From a checkpoint of a small transformer trained on Wikipedia: 3 heads of 64, LayerNorm before each block.
MLP neurons of a small language model. Each row is named by its layer, matrix (up: input weights; down: output weights) and neuron, and shows model dimensions 0-191. Each number is 128 + 24 x the weight over its row's rms, rounded and kept within 0 to 255. Numbers have three digits each.
Before each neuron's rows, "fires before" lists the tokens most often just after its 100 highest values on Wikipedia text that the model never trained on. A number after a token or word is its count.

fires before: "==" 26, "===" 16, "In" 14, "The" 11
L5.up279:144130161125172141115113091115144133135121178127111140137145094157168089163093158153117129157119145117112102127134093124135084155089123155123130122149161167140095142130100157157112119091119096107102121148141113083104091115174086094126125137127117128146103100114170163153128120092096136109135137133102161140115128128131145148086107135132119194142146130114145133120119164100170141075093120115154121129086101121096125162166113170150076161136124112196131144084102102136136125152146112143147117144124149135122124157083148140130137146116139118099091135142143131118089155142134109098
L5.down279:136133160131126168089104081084123111118113176169111103115152153128106106164137152116122060126128139122141113134133087090162107130133083120145148112106126137138121131099125094134104124172129120161144106120139157150126133139135117100155093125150143184101124108116131138147148115134124130139123126165124134130139117141125139176135119118124091131100098122127159105085173115052208130084147169146134146128122148154126142165114149116117159170138097108121101153153107148133135139117113130143095137118114142157158131145088111153101127126051140132109117178145143115128095122137136100109

fires before: " " 44, " the" 13, "," 4
L5.up120:161166105173135157100103133155098116128143143138101068148081129151100124139153155122123129136143158117164098103150146142120087134134161141202137115149143101112120112124105155133094123121100153169085165142134111110108125107102115102098122116093114081164083115082129140110141112148158169155154145131119115123128164149081059091148140097157104120123164115173116095135130113110147108145091087084118123106145116149138158174123127138125156163124119142119152099101131142138125132137146147132135156119089128148144103146119109159092118119124125143165135143134128143130125142165119094142
L5.down120:161117126155136141132107114123143158104111143160121121081112135069098129155127132132177174194093133091118129117098115160169113117106108139133115143096136084161121122133165171155151133140119138117116107122149117132147133130168105149143078122106151163172146155106130102158148124124142114098111159132151128172156153128151099126145129128116127120138090155095064133133112162120160142160123130161147103126141138119141122124160097113126139094138099149060127109116101122170100111114153107125117099151105111115143147117143136114129168122073147127155100111110162113145099160119151148074

fires before: ":" 28, " |" 22, "==" 5
L5.up193:154117154107129149110111115104141144094145128163116131205158093129160151138112105162156112123148133109111120116157100133136141137072132119132145173138177143124145158123100113120146113128118108086134113131117147131111138133136100128095112147132132174202188114132163074140111139143127089114117137145110161135131096127127192150131101077079102155114142129135135141130127138143170129087144127085119125145099091124111115170142120151114116133147144135149111138132114093133146075170145161141150133128092134116117116099115128125111119165097145096090114124159150100104109142100097085127
L5.down193:138122101151107144143098115083117116135083146165123117098118152160123079169141101149157075144109152158116077151115099118147104141135140122124142134096117137144107100146086099142076130143102155159131128121120165176138105116142112126162174125142138127113072128101123138132114101101175157137124113091101145176160157139175153135121119148135088131100116083146182097131131126077221109145134165122109118088125136138153127139128126111110117149136104115115141127149169125122124141132107131112136113136115109121127144145117156127118152099129134117141118136188141153132133116129163094146

fires before: " |" 27, "0" 25, "." 9, "7" 6, "6" 5, " " 4
L5.up383:097087143139111116140116095161104100119084117151101157172186103114113091121105167112128170125126131135157106132112116100137102089116157132117133110135104143139086131137159135128117141131119102130090161161133073146104146105162133198152120135180169092156120150130152125131106122155126082108148144080114127140118136111131103161131107134114129085158126143182123113132106136138126128146110130120156163162145113124166131149114120093116085151093094112125123117115142175138103145165134163155119152099139138130171137126122105096103131151141155155125174116093142099104151159120118086123
L5.down383:139104111087136110181158098113118144170123093147121097123143129096169083113114106138134143143116178150098153155129118109110138094133122109159171145070163124134137131153137119122150110135141119107094143114123134125118173113155135136129142103139142137119111132114111103166078128126115097107166089075111096115089138150158145133126130114104129107164146145163181153083095108143089122112128150131123147132157185115131120116123109083130153116105153133089115101149146149125130105150148144101163127114120100152129142112145180171157124116074185125158088116170136129109136127118132115151

fires before: " " 26, " |" 25
L5.up755:148159111116150110124116120152117126112116155153140137121152109152138121130107144129130158127124111139092107138156107105132117092120124110159072076138124106141151129112174104093113152136105097132114155141128128159113139162128094149105157152097131132133150080144147122139159128097133119116118124172090054139142118145147123152120135121126093111188151133091096147165141106152106076180107165132111105169096105136161080157083150138090175101136145141135131122108146134092103131166148144109125131109133106119113132126116091103144164132195119148135095168111121162158125116142148095146
L5.down755:144149126160097165134100129094131108131173144100125077108071133131100155120128110162091136140143134104095105154098086176118091137141095082142089116112101136082156126153163126149135140118126092125126101145109146151123140139137100142110169115120139130118102068103111131164101132095114081131138100105171148132140122139129118102106107134162169120126123139152132162134111152140137142149136144063129113106105142174121112103173095135132137128107113162126121135144180138097132144139103163095157160115159129152141129115141129146116116120179119146128094100160119140150160154140184107126

fires before: "," 28, " the" 24
L5.up249:153076151116165173137108134173118115133112156104127142111117122120171125150145076100128148106128099146141121133083121177129133117153135116112105110164118121146118177122119121131170141125117097118103132137115123097121112141126147163154100128158133160128112110122148118108149164151110188133164151126106118105138132163158137171139154134138130163138131132103168085136140117106106122167157145117108157127131053094133097160105096124088105161137095103071133131140104129184148083098121134146108113101149123122169109104133115132079133168104162160104142124133138099120098110136139110148
L5.down249:141116129117108123146115116114110116099172133090133090109078153127123147108126162098106110137126132148111118144152106134136108167153128116116122165075135138131160128146142131142088175128135147107147146134122144125092103134096161127129102160128100115143139137167093107094134116059166115132167132168088162101163103123094144130126102125125156145130097122164132115139131134099092077122130137173156098101185106136141113148118139081163124136095138136175142157102153137132160158153151164128149133122165131110145124115090165163151111126135128148137095126156176086106138141085098129100

fires before: " " 61, "," 5
L5.up1:090185086109125145090141122165138140135149141140113132164136120085144173157118111170129171106121153096166115103119114132111089156153138117146173131124155132130130164156110118124165116156107114118103122115075095135151123134130110092117150116146144113131126116120073065160113108083127063138160094175139095086120131141168109122150083117142145095121153134096104096097104136156137145157114141169141131121110119158115128139149109109142097131120157147118115101110092128119174120162161121110148146130113114132113129146150104133185140143125144114100142141128122134107169125142102101159
L5.down1:070149123104146076094122172152144134118098134126136121125148146161161165140092118154121153179142099106100159132100174119139110138096123142174133086133136139116123175145151085109099129108131140119149128079139144131130113175111145093094119129126133157097140162097137133113121112111128114095150120183153139108149143140136101124121102088110149124117166113122151110106111118096133116113083107108109126132181103149119115125129103095140106143101134145131105110096135118168143102103143126174127135152173127148125144148154134155102120163180170111097135152148093174134145124117180157113

fires before: ":" 39, " " 29, "0" 4, "|" 4, " |" 4
L5.up338:093153123140107105114142141125166122170174175125110115108114081172117133133173097081159089128176145120147138147149097122105138140085128143167144103117137123155135096113128143117139120110104092129094192087105179126134133155139108117096154141149118127162094116092093161128098142152111139108089087138131123180128113107158149109128125127090102118136159110163130106113110106165113169163192144148124109139155131128140123191138156124107109086170088139133133135108128157114105125117100075118114144129131109137137141119127105138105131143125138096121154133132134146110132140153119116106
L5.down338:139097139085134137115089140104139144140140147159154128148139088140181149152085118153100094119121122101147153160114137119156117130163084110109145135109134135130115154154128155141177123061110126089127120103138123145097140155152151123137121142155119213132150133080137144124124125136111134134140160122089114124121145140115118131139153137089136145146113117112115138093105092156106113114135147150078130110166167105123100143081131109125110082134161140110155139115110169100141141128085145110131115188115120144129118148132184100110121104143202112140112121114101114124096145147082108152

fires before: " " 43, "," 18, "2" 8
L5.up60:153150160138102148145134133143125110121125092101154103088134121107137156136161132125178127153120115116135123080184184168092140115079079132151158104164134125093137118119177127131115102134104126098131175127123153107131132135135154102150112154133106083180143105099101093097112143173117093150102110144121110153126144129091128129135136128133134125157113150127138169154128135110134162106155127154103121117141109130087132191115157126147075116098166165178100131132065150129109129120157160124144103134085102129158142119100095136114135159113138105116103116118135124087112137121118116129
L5.down60:144093125097071147144084114155097156125069182104168153145169137121079127160166104118144111117115105108086130149136135148110108099108151153174131105155141111125113122122118103148144141119118134093109130119175136138095177141169108122101118154151120157128139136098125137127107143135118108157118141184084117125144083163101128125090150147135134125180137126110149136125160120114167165082123099142120142118114105147116135157113120135110129107084096155120099117146119110112159164101177147129094153106141121143154097160080157137116151149152122138135132102110122149091112150113160135129

fires before: "." 49, ".," 9, "2" 5
L5.up325:153147141081128128103114102140104133159106117101152109113169148089165123118116133116104193138150120117149114098163130135144140123096132156148142098137140119156145097105105131103103148150095129125076140134139131131154122115162154111120147127132143121132116131108095119138100097115135123130147106108082119152128163159133146118097120076123184143122132137091105125110129105171103156098131099114153107100124126106134133124127115135136122160140089088146156152119133166134071131131160128129145127124156130121138133063131176169068170095141128142158129099100167169150074113142154188129
L5.down325:146094109105155088153160119163094141109125154079130095159122103108148123116165160125116115126164121141129121083164113075126126127138127131125128148153132177080123105161090132157092126134085108144182114107130123142125160146155124149171118122139133154096116135088149142135172126114140104132099112106120123144099136109113146158132129115153173163140129161120129140127132150146095169138120111131153067149120100156150113109110104153122053119152123091122108145096120153088110143123116123156145116145118150109137142107140131120065127091172145124117157138098104148125082122162134167124

fires before: "2" 20, "1" 18, "3" 9, "5" 6, "4" 5, "6" 4
L5.up344:094145149146071082121152133153162122146141111113115128096156115150141134174137158161119153132170156132153131147127172133148161160069104083112162115170135144157155092113129108113131124153180130118117116133163114112144107110134138171105097145129158130141117114106155141076111149125117142121133135145142133139113098114145161127145077110140115138112148097110115130151132132134096111174142173090183102122143143090117130125104103150137120108125101100127176128090094135130140131135136095098146136118109116090133129104109107148148133141190160132134075164125085139137074095131127129128
L5.down344:094140149113158153150113155119155105168112117104112101113137086136149137087154155124128163117127134112166121104139122110153089154117078103145133143146132163099089115127145147107133120141144134142123121122136122142067102145177150138155110140143121133085122113112099156138164161129138188118145125164118167144149139123128119123158116099105111119121139121166123087143107149088133128136114118105136068134154125099123116148114079106127119100134123109122149107167093164147129114102148120126126130160111135129140128206038120124118151130155163153098111120143174129172162124132123100091

fires before: "==" 32, "The" 13, "===" 8, "In" 8, "====" 4
L5.up669:172173134140157125119120085105149124128144147121113137150124126187141138143124151191174118110120145098145132098186113131176100147100114114143108107126151147162105139134132137177121086080105150100089133156117135127144083135139124088126144116119121154178108148099162092106139078151113151116101124178110111126113148114111137153085113126156144129084143179102118118159112133087186142084090115115107154129109105100109143130114123121135128148132152147094134123148138111152123096128147164103164119154128117110144096162130103143135157135126113125146128107142138098114095124151096099129
L5.down669:139088113102142140107073136123139143105118149169119114088142133130085101185158141122174100155134115107121144132137111122143145134134130096087111130134148152111150100138120100138112123129119133163153113099140131112121126101157147122092143132114118133122170089084127143157198097132111106128129140156100104148137119127128112178121138130077094106132139141101133131124117145056176088101143139168135113127122120101118120160146151146128132169149141128003134150162124152108133130137125088139108123143096138144137127128093134128139162146105158133133138144119136115158157141140130147146

fires before: " |" 31, " " 26, "6" 4
L5.up114:085114166121143137122167154137097090132121105109125137137157142102134140110114164094125139149102122158164097106136134104129141138126142145124152140129172153144120149112167148106125107102099096128148126176138153079147144099150141077137122147139073136154148121162116104132094142164144104108148131166143119115167096109109087142145139127134123103180156082126120091108143114113122090149092176158131111159094127087116139159130146129105133129168114153122124117136122127139154148128166128090107089100133089097164140125090123103137173137097086117105118135116131124125133121134208107096
L5.down114:131116100133133159159132079144117109172131136131146144159157138116114108124133146114138143103113109157123164153122140087137103128112136108133100142106187173140099128122180126136158083156114111156150145092160067135125123139082109109121145135146147101114147116104113124097132146154175117119125104088145097146144153138184119140150151146172128131155135084124086098111110120143094061112091139146087117164138105130129153141128090155085144128098149175110139146172101156117127133112142161142142162108081134171130088139145135140136140130116098125086118138111089137128115135102127118128

fires before: "," 20, "\n" 14, "." 11, " and" 8, ".\n\n" 6, "\n\n" 5
L5.up558:164142176133128130094067099106136093158147119148135119137136139094169166149116133136125102132108086163123119104108085164111104171117126140115094134144088136140122126080075122148120129120078123100124110169153146126160177188136105149154149094146100137105122146109159082175104161142125137133131154153112119116149169154126115171136117166124151115146105146172118092147113149150121167136097132141085110149122163143146124117104125108144110128089089147127128129108135064156116128147122128135153109075131108103112119104141118095124117109120130147146115136117148159130128131112157148105
L5.down558:159129098152176143103145124120165120124113142143097111135101122138138114149129140106111139181117162165131059102101130152141143166144146143123113152126134109157122101096123141162164097165129112106128184125165148146118155138110167118165129131096103129093126105126071112116100129137170116109133140188118141119128096121128116103129131156118127153086113121122129122105107118127146168071097134171183142091135148107153133148135102138119115080092110122164152094137174103138125124110118096121122137159095102135140155108092116092108137099156137083129139118180146112133103127118161144122

fires before: "==" 24, "The" 12, "In" 12, "===" 6, "On" 4
L5.up370:107123116113146164097099117112159125147124147124141128103123093119110112149084116155138110136060147104125157133152128097187107147088170098164135100155181114165117134100138116149157172132139123098113157151113168084153090125166107141142123102113161142120113161130170125118152098158156117113112135143100147090110133132133137194086129126110130210107129123104132126109129111128165128131105114131123165126114077111148112132109149140122143111151113111152128105128115134135118106124132097197125102109119144120127135149169127147117166108107108090144161118144157100117107113164112136123
L5.down370:164123135111126153136073148141158115083115158132121154083105130112078133124133143094120081169162116137127105133151121103130085117104142109113117120123153116156160108155115085139126115157112082185149125144151166129144103146133094121125135127119123139084144122089112110150130079162156146146092160112143104153145120136114099175141111126094071124098158111105184124134150129080129145132118147143152107149124150147113127165174132128131159155114122148137133149128146169103121133170145149125120133094148141126135084095156125134113164131116113115098107184123148127148090158162108110093

fires before: "2" 31, "1" 26, "8" 9, "3" 9, "4" 7, "6" 5
L5.up526:123180125133131114174160151114136123182150108143115079134122133121157127138149128133117129126138170176152118161106121168086111111097124141115134118144139142160172109146129091122082106150121131101115132120141147115152109115141130129147123123093099112122171138158117113098103119155133128087086136073173123058108179107141113102103143088123112132147149148116140135109140122094119125124141132155109156110141152096081099113128111129163150109110134110119148129070125090143158155135125164118098139156145123107179160123101146113092154130103146079131128110103126177137126123166096093148
L5.down526:137141117098137114177148137123112143100121165111153125120138088124137135134167159154112091114142154183132093143146092093113083109136090139172145129168145099151105141179092115108108131131102097110136122128129059149118113113145134146136145134147116097150192095149120120141117114090135185100109142118066138121135135106120170142120138111123081114138162110094123157098114144137119140133194166179139139109071152141104149133158115098103129110154133104144133112138137112119111123131138100131114107139143144121158146167137173160147156107122131111134150110116121159125152118118124089131